Part of a small language model's weights.
Size: width 320, MLP 832 SwiGLU, 14.9M parameters.
Architecture: RMSNorm before each block, rotary positions, no biases in attention or MLP, untied embeddings.
MLP neurons of a small language model. Each row is named by its layer, matrix (gate and up: input weights) and neuron, and shows model dimensions 0-127. Each number is 500 + 40 x the weight over its row's rms, rounded and kept within 0 to 999. Numbers have three digits each. A neuron's up and down rows have the sign that makes its largest values positive.
A block is one neuron, or neurons of one layer that tend to fire together. After each block is what it responds to, as a language model described it from the Wikipedia text at the highest values.

L3.gate556:419495471577448507500499543499448493473493498496478517433561570474550529478543555510547527590523519505519481513537438557507426378506526535524504555437540548477442450481509431492547481481463545477494547520481475506487539398507484498558532513530527507509519540535509537502534541536509485519525457501445558505541468457551520443528470519572525531510566560502480461597530463559498504522486
L3.up556:501530528429554495462497477470502468534436512505519542492489516493506507565453589529469496474476487489486483440566418516586530424602480478480469513513510519487477462465545492502473489480493452546470502496537588503407588443502527541506468500515488503529445564513498438472556414480533508517438487515454511495463473514496512544516462516457538438524457505418538503515462481468442557505532
Split-off leading characters

L5.gate300:472497431534592505517470524525549470497399510554541482467521473518440491439479539435530551523584469512473468451534515490568433485502473454517490460522426421481508439468523522517444483453509542439487519552546490461493508426483520524475492496497541577445478512450508535475490457556506424441523511554512495514549437501486515549549454489463459450510537445542491506502536496480500569489467
L5.up300:506536438497544486570513463495520495487502458569430494529451443444543467551507516498543571475538537486469564464538460520517472468464526469486497539497504460512574540451550462529481477543546557494493516545497549498458501493468539463504496518484511471463508453518443491537520517492451538478534406475509587421471453496513634454512484534503489496483587571588461464465470479429491474474505
L5.gate360:477517521473562520569524502491467568526495524488508490486552483520499535498518532501450581446464516515453604428430508455513466497528529553503567504502520466508539339510523404563530505492491459467472506495518512515527433504439551517511430489454513482447473422517414471482493439492509600451549485513468519420562516461513484500494497457538517524483473465518525539477520541478518532486476
L5.up360:590478510511500538422417474522545465505571493449488474460439487477477498536508491567565505505578545478490513415517549457527519458464462466534513543519526504522443482537479510491461445450454558491507511525503468452515491524525529504490544545465513513530500477545529431514500410513534492446503441482513545546560512536540558490585568397447474501456476528495510524503519501559476558442427
L5.gate471:521486509507513440536443487555513464433532498551507473449443568572452493561448543500489443534567460495472541463496553501482436487523573478549473477499582491536464547503493433556448532449429477449542550506551542453476487506494550520484515554419580456473450511479498482483504489544504466478538514500537497510550524457473487492511556499459477548511495482537510582425526458472412453497418
L5.up471:438549432454529549513480496546437459402479494430515532541579494525451533490464549422575571481452472587512484538509529474461493516516527539593481463508503533477535419513416423518474471534487508473488513558529445468522493397485513502510525575540501451522508473511479502462438491573502491546537428474527466493517542465484514540554462536531483494486474445538462489525537497500549430568529
L5.gate627:458506530497484517437394486483600480489452509518469430482476540497503504436525500534515475519613505480494520452449500500492479493598495538551558507515579519516485500507452463535418480463523538493531522518601513575507545509506551519438550533495455557486488523544428428497496500467543548486493430552527495548492461492494465485594446515497490513462428493536467515423504500527500528483525
L5.up627:457514563509522463500414500482593517511515463521493525561498448462430454385541488517458487477552520565452496552426475471502549455491426612543559473488479574506583565538515440509549476460541498504489507471500408502492498512503457491468473530381486575551488480424428509406488513442497472553517414478463524479483488525493561489480440566513398475513446533460466538523513484523533553496454
Word-initial fragment "le"

L4.gate469:548582492512520594470493497507497470472472474468437451553475504529485455537533440460500546542547508519524530459489591463468565510508531446508532450539528445520500527552569524549509536526423429408513531491483431494492509470425525556481388460486448524491515536526498424435491484475544522562455516524463544481537477436561529582580490470528547483532504449454473504489493477485455545514413
L4.up469:501506527574511493507531503532450441479505448556456484533458482499457515572470461497529436528490466548574536547514469500530547543448480431461535536532450478479517443519506541532519472428472448561515514545528567482515492450440505520508502506485504476593530468487505446483549511464572460538501551505478540479491465478597514495485434482400522425455471542508503433451515572488428527518545
L4.gate675:449494556544537432541504540515539493419528516508533531475475456449403517504459504442563471543465430393488520460484542498497502506506507491534471536507509487495572471531523491470492458485471524481533531485521518426487488544522489538496577512521529519524594480514501463473447460519509493466487510446484499497550535449476542504556439494462468497439454514488512452443546477532508479494496
L4.up675:459511525532467462481505508448508449482488569457477503515499487482426514560539473505514459538458441482555514501453473525530471526502500481440512492430486465472577480488549552507489505515488484490516555473473501452528503558486501510522451515502482444505580524553511489499423459486465562500505523528464554513497482551508540522519520486494493505485538450469522491460504416559578468536490
L4.gate772:545517446497489534514528568487474501506467459499449507468465505517460536535460529549498478488525497439411488505518427443490468533517515513509492517508502422485466448585471473653545505508483459557562515461470485504451459498457455585502482494488446562531442488535485495463488516487538473439505461508486602482527521442455477513538521512469508500497448546523480504448459487455460487498403
L4.up772:505550426517493551428511525449471520540527507507467485539569491521524554513461577503543528494535420502462487602445491535483465484507524549479463536509541469443500435537454472549526500480470460526474583514492446485545483563427466528510473445511439522478469533533490516521469494459497497514565456453527521475543559450489527460493544491490503548511458478459519509474452477545469421526433
L4.gate794:546484499520471519516500483509538467424549533491471451485485481485461501518473451529517471502513417504504510548503537491497504490505519403514501454466569535532509463496502506535473545521450427540507496465484462505531554523468493535472514493492468481498555502456501511449522489535584470542497459481456470479505483512451496485572529496527543478456468540502512515415518437544544535506513
L4.up794:499507519533499518523538447512526466532496561465550511481491527507486531579466530494508463526449487545511498510552449510502414410443441501475422503488499493475556470529612469481602486527470537554518464461482476498511549449490473511515493582522468557454546479561500487555436507537460531548507508464489502541532593479496458488493490503541521457487561430496459497519520449531553560551407
Digits in quantities

L5.gate426:513468535418490491459564474480508511522462463511529515465474446458561489438457584505525520545482540554463515478464545479519547546498438590487519476510502528584513471519502595461557477504461472497488493458452534543462510539521484546549485518520513437479511416479469384532536443577484511502479567551551507543487554437484526476473479510456485480518550512509482482492475534489472565488539
L5.up426:465503504465468550483477539498536477474416517435473545469497542477510496415532470500527490471529522508418492495531492567509570494467501459547486486541448518546576557496525528453514438473493506523505498528549420555426548485549536484522450519467537489504567453498549474501545512414501482523529518459480478595476520547589433555553510496497509520444491457471521526489534570477623541571462
L5.gate447:576513496515427466503516512554484492505544484511563534494550566548528491446480505485455413502492505553379534466468504571547497574522472484467471488507533507405488549485465536475542433446505471542498528471457550486467482477536533541493463477550508558508415511549483412504529459469495485505436482547498452453519493529410503490496496514474545530418473562569545459479444537425461604451512
L5.up447:473495486566495528482492491435507574501457519462477437431488506490494493436539527427498514453511492572471613496442500499497549507490479485506534457496503540446526444482494564506527546496493495563508453500468453552526482494439411557496479554464528521512425516571462487499457545475464501509387463495430548524464506573537552534475466489490448479467556481514443444477477504547534500474450
L5.gate485:478501481492535455516511512593504542548436531463502521469580546485525486364439490549455485542452488533501520491512535495487557467489493501432540536486569470530550508525579505535489495435492455498440522493557466469540516575538421519524482541465509522552512543519509402477498526527554533517484532503451478509473505514529591473448513535518470475537496492544452386458521498523488573450517
L5.up485:510488532501511543501503546477475552549461519394512500463485544531469519521573410497429473508539505453501526483476479564508556480360499493503471491512538512554437544489456510501465542449467444516472531494509527493487514482459483513531477559551562534527476466606445493498561481495473496527501490472503537507475523546447485495568493432530546427453529484485559460542505578487512497519494
L5.gate645:494501509486422532412536487487537493504479396454519484493483511468540547515549466489517504515493584470438502435473519506468511510450494486419521444457575535503511429526502538496516523517537483463460542467530478465526477564482509551446521452562503460480453520480420454539578565495484464536439543517520511485470547525489539487481450527514422458491583509463504510513524542490518516517428
L5.up645:485476466504544493502409470451499513513516481404421525519515506512427489490464444519533487509500482529492474463471497498511588485470549548568487501530490560553508518456431530521478534456472462495529477469473508519515522554519516523562475532530539513493547460561495472503485507447508554462558406470562485509515442551410497469512416473480493555448518442485601454482531509512521487504543
Mid-word name fragments

L3.gate708:524542508456513543493437508449555530545533453484453558460474466467464540509499471471516458581481499512559559437458462526416556482474536500478456441482456441551553514517506493503498530518529469474476548514533545542449470494531447502470530512490464436404516467487433520446548496503486487571543503391498512471484527494429466497538531526437394473434583546489535429506512482477517546453492
L3.up708:555480504579555516447529500477554473493489491479512558518456523507450501474534442534506511467447509454508511496468496430543510475480511574448509471534457553447514536513492470474457503465576480473518539487543532452561518485515516500520503549451431491549483491525509492517469482448498574565536532501491586491435556572456473557492422486473550500428543511501449519471526461431532444501478
Mid-word name fragments

L5.gate128:460460483513470427470503561445519532515503498485459488545553506458540515553519420520448484519502463504553550415566512523555541510538486522519509455532620433516446476485576479500469406514480511533547494472489421461471413478524534468473474561482426482550498536499463492521540467505585499516503589457456502563510454515506438531504463512587491513544557500438517503529480504501469550487495
L5.up128:500512440548526484495571444491487565489557496541509477492511516565425439451456460573527537497457465506528539489510458533499482465548512529489488504520488502440506533550398477503527512478544482509583522568394564427527465479452457459491551440553487519527506498512465436512439502570492487527488519480440502498545529478440535579517564509463558461517470541483480499480465488491498445582486
L5.gate261:463449516547459453519547434494410439470446456533503462501544536511510482457466528472510469540471405489509522519519494520570473512482542450561531481491435548485462473467452431595500470535507390462578446518500547510548534496512482529487539540536511504556464465430513490448475480481483479465477565512490526480490584486465573541455506535450513506496508530557510521511468546508500471446542
L5.up261:490482476431535574560543555489427493471529533466460532569537476532516411519563479467522569485453501515541479543478523506487503502583445494445488552538518442534525531458500553485469435544517495495534518522440478483500419555512491564545470503457516519556556428424472452584449490456528456506500486524496532565502549477409564508492518530455553489551534502470505471481510546479517458536596
L5.gate737:489523447530471514475491490586442490595490428545495507505565528559527460510449556500533456467554493507542548521475426503544516538496479433442489517462544499505480454530444480537543455464535471460573493470496444612466502499477563531541492499501446598497489545453533500461541493539528442479465493570503453483485515480589494517467496564530512556559526539503505468531483478547499438506576
L5.up737:523543546437510519537449551499477478487508559404520514472498501580558520549493471490502528577522406584464611498508492517486515470515524455474544494406463437490516508465547509433472479546508442524564463565516467459477489504495517492459524531502558532464551536557499481528515452492475497456519556491488604541548477526445475517474490504528491496514575523519468528478580538533540518497444
L5.gate818:525502448487449463504558468509480504552478470496555505517527469518522547475453515492449580509556486544483530463549466544555471579476609523525506458515520476490518479499484546484560421476562514477543512580517506493431447496520548517491507504514524524468482553496490555525498538456513473423531459560499412439465503513491534459498467555536406492508524494502509504513533567466529492470496
L5.up818:504472505567484572510473497532525479473543555456463474492496456415498499508504502459482468568493438527456487478469436458506573501490497468489477435458480489562485491479489527484493527570468453471563513499516550471444491526535570500459458474534487503424501565479471493518514513538423493455579545431562412485506443415463486469498527492511464531398515464558502553479519497462493417447434
Row-start digits

L4.gate184:498507503433480466619571497530472563492442500514519500398498486552501463551544498536528451497501511554494524427413472501472551480443524508516467466493472540503523360517537520594461502478456530461519479508521464519517485545568503533507422559498532492507498496563497491443467460555522480482550507464456514471460458524470504512515519451494432535460515522577527453482472499481478453501545
L4.up184:484447535528552471505511458462479460436510534504529508505470488520486521437547510477556476509455536504412476515416501502458440484507471498447501483580438529401560474551548442616523524499453534433466539524489551503514512513480448498450518545481475541463586468495467462520480437497500443524550454455466456443486600479404479498472449477498480475446526539521500550497534483610507496544493
L4.gate312:486474544486551419532535507524491512526422499452476523496402532516568456458527503482490547457512498498454500443426478471464534437571504494523535522574520553492563550407495534465502486442498478453511473480496452524509611502491473491494499459564399509431523526496485458530498527410487584523512509488576476521427558535427503507466467548531505526505497480474506494468489415519524529486506
L4.up312:491432545474491513484449504481481555516487458468413546598492478503410498506534533424541556521490496535508573481473455475488573453524499496542535464554522492515579532508512524621509526562382478463481497489472566520504572476504453531510470600517522530518466510537434452518532465455528487484492495534509479549487565478472534474534471538558452488457524486480502418501467525502465493529457
L4.gate407:523425464464490552530455519528472547458473477561500511488498536574546514544523457497559441520467472504542533455491467514501464598426495549503461507478572525490506490518489487518526534595460500522504506441587566476509513559510511491504466478481494477518525430471478416509525600519506516481503477556555465519468534537520413445487415550435425536454545503600550455456525441579520473505484
L4.up407:551488544491519478489649502477486533514475512523521494488484532534502479501495574474537533428447505530476478528462484506638476496496480473532519552554517499523531520500506482526498526472508505392539467473483435458539527504507542497490499514495455478584569532502481512490559576471517477496514486495466477496464463531450511498511432568517442498482564498487462440552510460459514479502492
L4.gate768:585377511547526518490467461526440536494536523577459507491547499499581418483421538508510464488495504509501507428475430525503518540548462480545550493524478526532524498514525444500502513525531449511523486479481549470461518455515512510471432480412531496519620519497489545448528487490492444418549502547498526506500533459512503469507486527583509600484511449492482509514533512449459492569483
L4.up768:585448507465537516512464503459481566473509477520468424546505529464486458559498562586461444560494531499498531495477439539536481516469474507492475519542475519573510511548530507526465491562457517476518516542470562523502486482493508524485507509445555379558492450542511443436498526461535459519479524516440496497489530489437447514564459536538483489552514436519493467430514497482463495447451
Proper-name word endings

L3.gate187:486512460549433525485498451438558514474534503410500483515534496455511536466497503565547511523485514527492520515479544529489409495489485538483489463537451508530452611499503497513519501473498522460469425554483450530457515492529541526406465490500489479559482528545491453528506506532529516530504482491510480456506483426512438535484552581424563559483543519490489518486545507475411501591538
L3.up187:542482505515419458516464483459441465510448519464453495466518517453540501483414506532571434500528466531470468517533455521486514521523488583460527533494530427512478491473499480517478535485513477541513515449507455558479496497548422504497464458444512514515515562571509509528504533494416441499487419568482541562481479525521535472501544448515545536501501512441480486527600505515494508469460
Final digits in tables

L3.gate396:439489509556480568500438434525528456484478478490542491505550496513403474609435458441434446549514471500545503505499538439532523482490487487496465560551486545496507494508504491463546434444431572510500499464529428426578522477463476533506440492459495478487471523505502456487507435478523492506497434559530570552450518478542510462485546580445542373473535481484522475424485428516401487503481
L3.up396:476548465509512459445561489467515514526449464476521457501573534478552502482526522496549526520533533487557443477522498528482511527498478443540506405498509468497500502409529522525484550533543484473469533433546446508586447583532527415524488486498531550419498434505448530530430516502514515578393531481516471437452536440510552534477447560582482515544533417466551550513490458472509566568529
Mid-word "th" fragment

L4.gate76:473478468584591483491441518469448560509476516469481509448457549453499429516541537471511490575573495516522543521511489457445472575431450496525479558526522420538521459505467525475523519479486462498543582462576527537524481503495475502471470577580503408563480580429542509517447508419537494468493455499553539484465564466477546528464442592414464500459447544549463478501562510570476500516565
L4.up76:477467492497607502526530501496483504437561503478489487501481469519482480569470481462456506478542442555458493558498506469453524498462426519476513546505490478503495465560557538475431525557516485452536532495489435492564542504442563543494364473524482485535494527551556568461454504508504496565504503481496520522500531480450560486523528440504542545442494481478507526476558464547594551503497
L4.gate523:523532503552475455529516474458465539423486398587491459459469480497449430456562561480480522510524515509455445508434456503504455562542510543506538513440514530486516432606502569517519495540504507565455474437433480523528448510463438511561561535473562480587561519402512579413487449524559501436505445465482541530520512441500467387469488534489461563588495486498445515540538467468480481469541
L4.up523:473535473491532533543557517433487497502550474539505507525502505533452517493477523423546524561479559491570546474554458472482573534542527492464521493463508500547504467554525540491463425483512550499567487445468482502498450490465519491511567543502516538482498537445503499492497559459503589510548517485520510548469556527543588491556547523509535593576504531430518467513501494428470513421491
L4.gate548:463552454455534520456512453396469529518495488498506554506521468477503495486546496488504530475509446494448564518472535435473467506456521401527456513421502442474548488547495508523518555477474521543456544511507481486476428438421518520467523461469487565453471483528499534544538546459534481536519517491490630464514550499482501470505541465457503489532461507500508536492502511456526557464443
L4.up548:457498449521540484570546505519504525588454480482511553443481495508501534449537524491537496504612444509555572528499560502518468464510485453521472517479423519453542515459528454498566517409564553506453543525530487536530412505517519574501532564539527561460392450527483549454539493483522481514500554429543441422490476539539498401468531491540539536430514537501472527461520539512546537494462
L4.gate706:521444533523504524374463465438486502494503544518492461484417537462516472543526526477474532539490448543566460526488503518497518518546464480470442475508589529586496506498487535595582457515459496534396530498489513532436512475429518505503506506486445471554493543545507540461512496464496537456465488486539491512508480513462481465493457446428482537427488506467465524493489492500498554504482
L4.up706:500569468536546548471532493569510509376529543474496525488491472524501556477496473514514575481471515491473550482530573434564458441485536473462447425454557542588465497530585420488564442431504487512519526491462519502499526493507599505545451506471486486441528421433524461493451532493540443539511452500533498526516505421485499478476498509506438467487498522510376523491546538507462481493522
Verb prefix en-

L4.gate49:548445448516501514510517526525479512512501470549491528458571530403487462511439493484527546473566530456483533502565502532474525481532556489509472482491536478457435398490481504512460475497487485476524554424438451466522458481612515506457566519568517559498509560544468499545472522551468400522407501458496490501482494467535454450507487495474468539506429523612495511479466504496471455456564
L4.up49:433580510556446497488528423505494468514364500548496440482495470471483460460486554472498476495559491421550517429450510504485557503449504538483538495503543573568522547535596451482540508529517486484525490531530467501478550510494481414552490485470523474511507478521535533580508438568494550530502516518506413484508498469453464452503448469500522509492466475458511522479520536589428455533514
L4.gate433:536464555481490527504530456451504467547472481504519463476453529499542516493476588518449541559539450512469515492542461442521509412516500455485497475440547515536496500457628522548440476494461535477480534471470484553505465496516559499491387476534508445541507513574517469493446530505511521486504544523421476514475525489473495514509507541517552478546479523469507508512499472457508521467531
L4.up433:509456541520515521520459519502521494467425461527547558514462555583536521497517513491473507494517479467450479469544515468597503430412468420518526525471480454492523390532485579484529488544564484561565552474458521557479514488481520480448497484448592489457472487424495410459498465527496516468501570496503486509484571517451599510500512518506531544525476520469590500521527494493410502483526
L4.gate589:524460594494521457469460519476494502516472530521528473582441480458575515478491501510585549491410446499499592481523493472466470520535483494415578446477532598470495494444502426526499517489494502411462457458444510571516497466447477542522429511427500421520552487451506465513440457501487505533528603516504455515464494549464571440517474517483525509480457448524481437454518408490520532526489
L4.up589:566518570510471459506505530512458527582454518495542482458491509497495503519556536455521487475454494508461517516501468420575447543544506499502431512463554522534459513498593490541563510484499476476460450486548493568489569521475523485433458546538567446551515498482490544478495521460505544483482460557493460465437424534464511455496474525507442556487509448535470458474467454490534491483518
L4.gate727:566521471485441468486534432488514564475449485502539475541474509563520510477491538465407495438549483493504498529553466492560539499501483461553552579432510492471563382554524465527476494528448486499535525482474450546421450519493509528520474421501561443556443512545511529534471505447487483491513471479486387546474479463461500528528471544486443537513453425493575503498456453511471500495497
L4.up727:460568503530513530523436480465513581538478516519527556421442483581519520490417518448503495551535503491496528505437488579544445454573472489449531453471503428428527566535543464538521533478490552525470521452506464494468428502482525458461454562512503509604462440525492471550495492446481531550449527481500466511438395518484487502529473535508504554516492469590496446471554500506431499473541
Inside names and titles

L5.gate44:539455522538547457515477471565459418452437503517491502437545500484533552563511510523484498514497490492464449480532468493509493569509524430514466527494436502539465499526531493440573494446478497506479429546555457526480472548545551491507463512522549513593496511470544475502491514487430469553497487470508443510491445528490479471528499551564503483480527556512470543525537483552481506487519
L5.up44:565590510561518499536478509457487511470521489449545482526418482494476519480466499581522568451477480544394519363588495472489535462534458553558485509492521512558502514467487500548536481495466479486511498518530535475538484527496499558486432501534497506518477511512519562478434493474485427483498469454546510556544480454467506519402478527463557550534522467523465451484538452471428457557529
L5.gate252:499464460490410489501501516542500542522490486523543444476511492432514470488535451503554536457406502478526465427512434531586446471505490457534473486527467536532553487503510465536548507489459499379558434543510514606441544499514501517494411499568519463418472537575476426489504467503486539522480560611491488476503469528494421493438506489461438522495538515527506381515495537492422485503512
L5.up252:434509555578685469542499497477474446536468528447510460526525501516493540482483462542485501587469492479395495515520564451483427520441513462528523506506519475515470470437468549458481388465465516481459508481540468509507505523508411499430485562450557559506507492504465514468521507511528560476487520546493493556525472521486516497522540498476399508489527527526527424464496469493477493485519
L5.gate584:476520542571536497579467468492471462574484509493472457481478450506551549463477529540464530526476494409486537471522496488499488482487547456520463511468517557488541509445524463547534506463518468467535476506499505530444488498429474516419538469522482502570551466460543414539501514503512458492442458514501496475520440505576476474527559499527467443483448602585443471520461439465463440425533
L5.up584:497546480484453517503490519507487471523549543542464388454420481474560472478435551522487486527559552437499438484595569472526391531485498419517572514445534505468546512426554461572502523552461496501551435475543460504409533491484507495516530534463583491424511462534502480435480559499493496514524486528501441541474490405475482530476512493498514538521483475560448423496465464489438559549562
L5.gate672:494540496513512483536469513511501528486503461521585517478544512482524487475506489514548537474462512550493427490558594515532499529564549496610444469501526586505516504509501537510565438460445457479460434489525468483501440558439494509493425519596462480503437542545505504481527498419532536461492505511440478490574475499506458493548515541596477434428533526519553506520419451486468513399551
L5.up672:440480500465535469492463507469457466470568552433558478515452479556536446547498478500473534529514508438406523515516519471486551582510491491558515478466393507454473461529484476470476487493455536440541530517506533455509447488460468496471517548502523526478531471533505472491552468457489546450482433577538459526544490421488470525539526400417498480450525539484508455430492535526517526422481
Mid-number and mid-word pieces

L4.gate81:512527451480465568515469542507501473522455489547487506508570485472484559434496489510489521452533514470496412496515522458553554545507477477655482550513436461519509538440503480555434545547426508518432491569496441469404525457466539527555488471527476489510517531589461477541516472504522560507531469508549461499508484416505490552512515498476542503454477516465473433538499535454493522439540
L4.up81:479604452511465537519543482445528470531412434515450533556457455482520500475420503521547526485545525451499536549539548502477536566465466492541498513536408497542508555511481512547467592488459506427516497554421417454480521519510492527574592476533535496423488495540480433485464488561486506529570534522539432518551512563549547435480492518456494493513481569513483483502429475447509512420532
L4.gate133:497482418640463507462498484445497557480512461441542504445443494477498509502517500497456551376548534548420514499477588575570573483507514529489532452450475437439491531469480439449516484506514481536524490543461450446534483480548488500423453512483534451505506497518523506518470490566445515483530444530524505535566505514497464477535464487462508463534563515540555500496547453511527509529506
L4.up133:510505531506527462501513498481513505514444436510514490467473538478485503499481600528468487414490567480471505501559515548604501571553434456450488496530522484494428468456529444445473427535537503519545471504514487495528402523497534490472427457518443477551515453508522458521515441477423513555534546573467484534479497452458427515518452559485484479551464530521514484518479502389490559469498
L4.gate377:428551405464457444468550539505520556513496444529474558468479494514445526520444487488479469482523494542483504497484522545483523539487483514535418517410523440562517532565501486482538500521488512610462473457535460556463485556481474535531499481404470512498446576502439490479485488506513491526538540436437495507488496418519456483499451490586478476447461496515502537538565502563472576519541
L4.up377:460469507433516499487499456510505550489465473475462497517463465542468526530516486454503394470471515508495553504547439512468413503439500447506514463534560451568448480519506486457565584443498501538521450525551473509428512459461435502519497547463539401523533484473452555457473479508480483553492527615398392511552487508511520448503563509482471476509555518544499486572515408497537505468497
L4.gate464:429497511408488475588555520453535485527452578516459439523503480574472524581494464492507507464524522385547471469537558426432476516566574437519501450521470509529495481471450471462506562520433507479479523510515492465569503493474528504514490450578485475500554493501472459508555505577479532502461548529517547498537517493557452473531524520530503525496538482467536549555441517521463439497553
L4.up464:505471494475465474535467555609524529545488497621446567500499483539471483468556571469454518458478485531520490493492474562546466415548521579538515522542510515502470549486512481496502464523503458485468537570504538534459548493508505463499500450516575454590541498473484516448569546527510480523500488518474512385552513467465458458606453504517500549474558495499480405561515505492515357520476
Leading digits and negation

L5.gate6:409545516493475556553481557490568439529512486453482558411480501506546502513515555517507446461526477446460556478503569486510557547552556590511482565442489506544473445553536454589493476375435427538491468511429514530480477511508492461543527514534511510478512511502442410507579484450476422502501544507537518400522490472522524479480427460557458509411414508583444486501467513529511537377518
L5.up6:529518519496499519510474501481515532529596542445497505483501557408509520470459545514611512456494539518493508530515517498451509553520507537454503446488453550489486483484536420498511533498507517489541508501413551430519450474479485439510465477552518512502556425487524534493541557448475490567548482518528455455440510514482501523425491493568524538475471481519450509552509505475524500514477
L5.gate7:530520541456497525461541503443482512549512600543576517448461458461539550536504557393553470454436522478543458553520503461471621541520501562459466486454471460623439491484538505406456523409469482504449450531526458475493498548479434470518469446547467543513532491560482478540513567457448553495576571437447493516518506496481520514495541488542516511429462526522526525501451447543613439459523
L5.up7:517529510553439559474501549494511470515526550400524540468533518472557508452540565507451434534498514496535452474557479484491520562533503487434508490495519502503504504503507507515472553489465423536456464478457427526506488487461521499507472465515482518499440459524541483559485437506435491507463531511470537479586419526543483486462499514531485527504449532528531550471502465551551612554542
L5.gate53:476586556454516474431488470460492471522517510534540445496395514549509520545526498479521544494524424429556423505506576436521524557487516476516505502450490535531502432502460497429535526487524516459420489508557513530514492505485618485536605563463532510515475513524452485497531491415563500451477567480456478524557480555498493498495477515445469438467443516521529528497536520462521491519481
L5.up53:538506520570486508507454450499528472495447467489535456434547479467509593507485611505560468497525510456518508540506527483403507483556503492465560473446519538494537491574525511496546466537495430453512548504488452474549490447553557468467539567473521526463483482578489420516521482481450484545571506507501466462526445516480475351521537518518498450435413502441533481468514553455496553481484
L5.gate566:482477510495483538577508448471483495574498482479450559486465548496510460468547490486508519474474488520493390512578544497541575490501528592452477534487462554451547451561509519505496489503498522499488507431560462539460528487478514511597509505549507577432503511517492446544512524467506452509461448473504457527513491465466550518483508527549462441531456511508530485448502477503523492526556
L5.up566:520476533468466423491467557486510457496509488480529439478483458498522480539481533437507520512589527452523549493473498475476535523485516499495518536488464521532522454578454482509498474528467551480526494541475607433512531521510463448390505548455549474538540435491502527454583501499417534469540539504398465484538497493455403521492458415485502545439531507518492479459539487450467481470428
Mid-word subword continuations

L3.gate310:500454532523498492524423471467585551534497445499540477517455510507408458599463504442499541465442531519476456502478475528532478493483498454501536466463607506507564427533497551554540559483546474445504515516494435480467543455563529472446542424544544475451378577452529466532484497512511550521483479507395462466489424535452495515454460522500499427429452516512549492498480449478526489509477
L3.up310:519514470525497450543515516480575545521450463444487500501449503559451398485465550542467515522548511468555476515461475541545471507489512534573403487504557574451475456530485548543455521456538421433470539568465468520455574551541523508486525373519565511521468466488560424458531547396459561533521522508506427461462507531521510435499483495527528488397498509487491546475493489502541436533519
Mid-word syllable fragments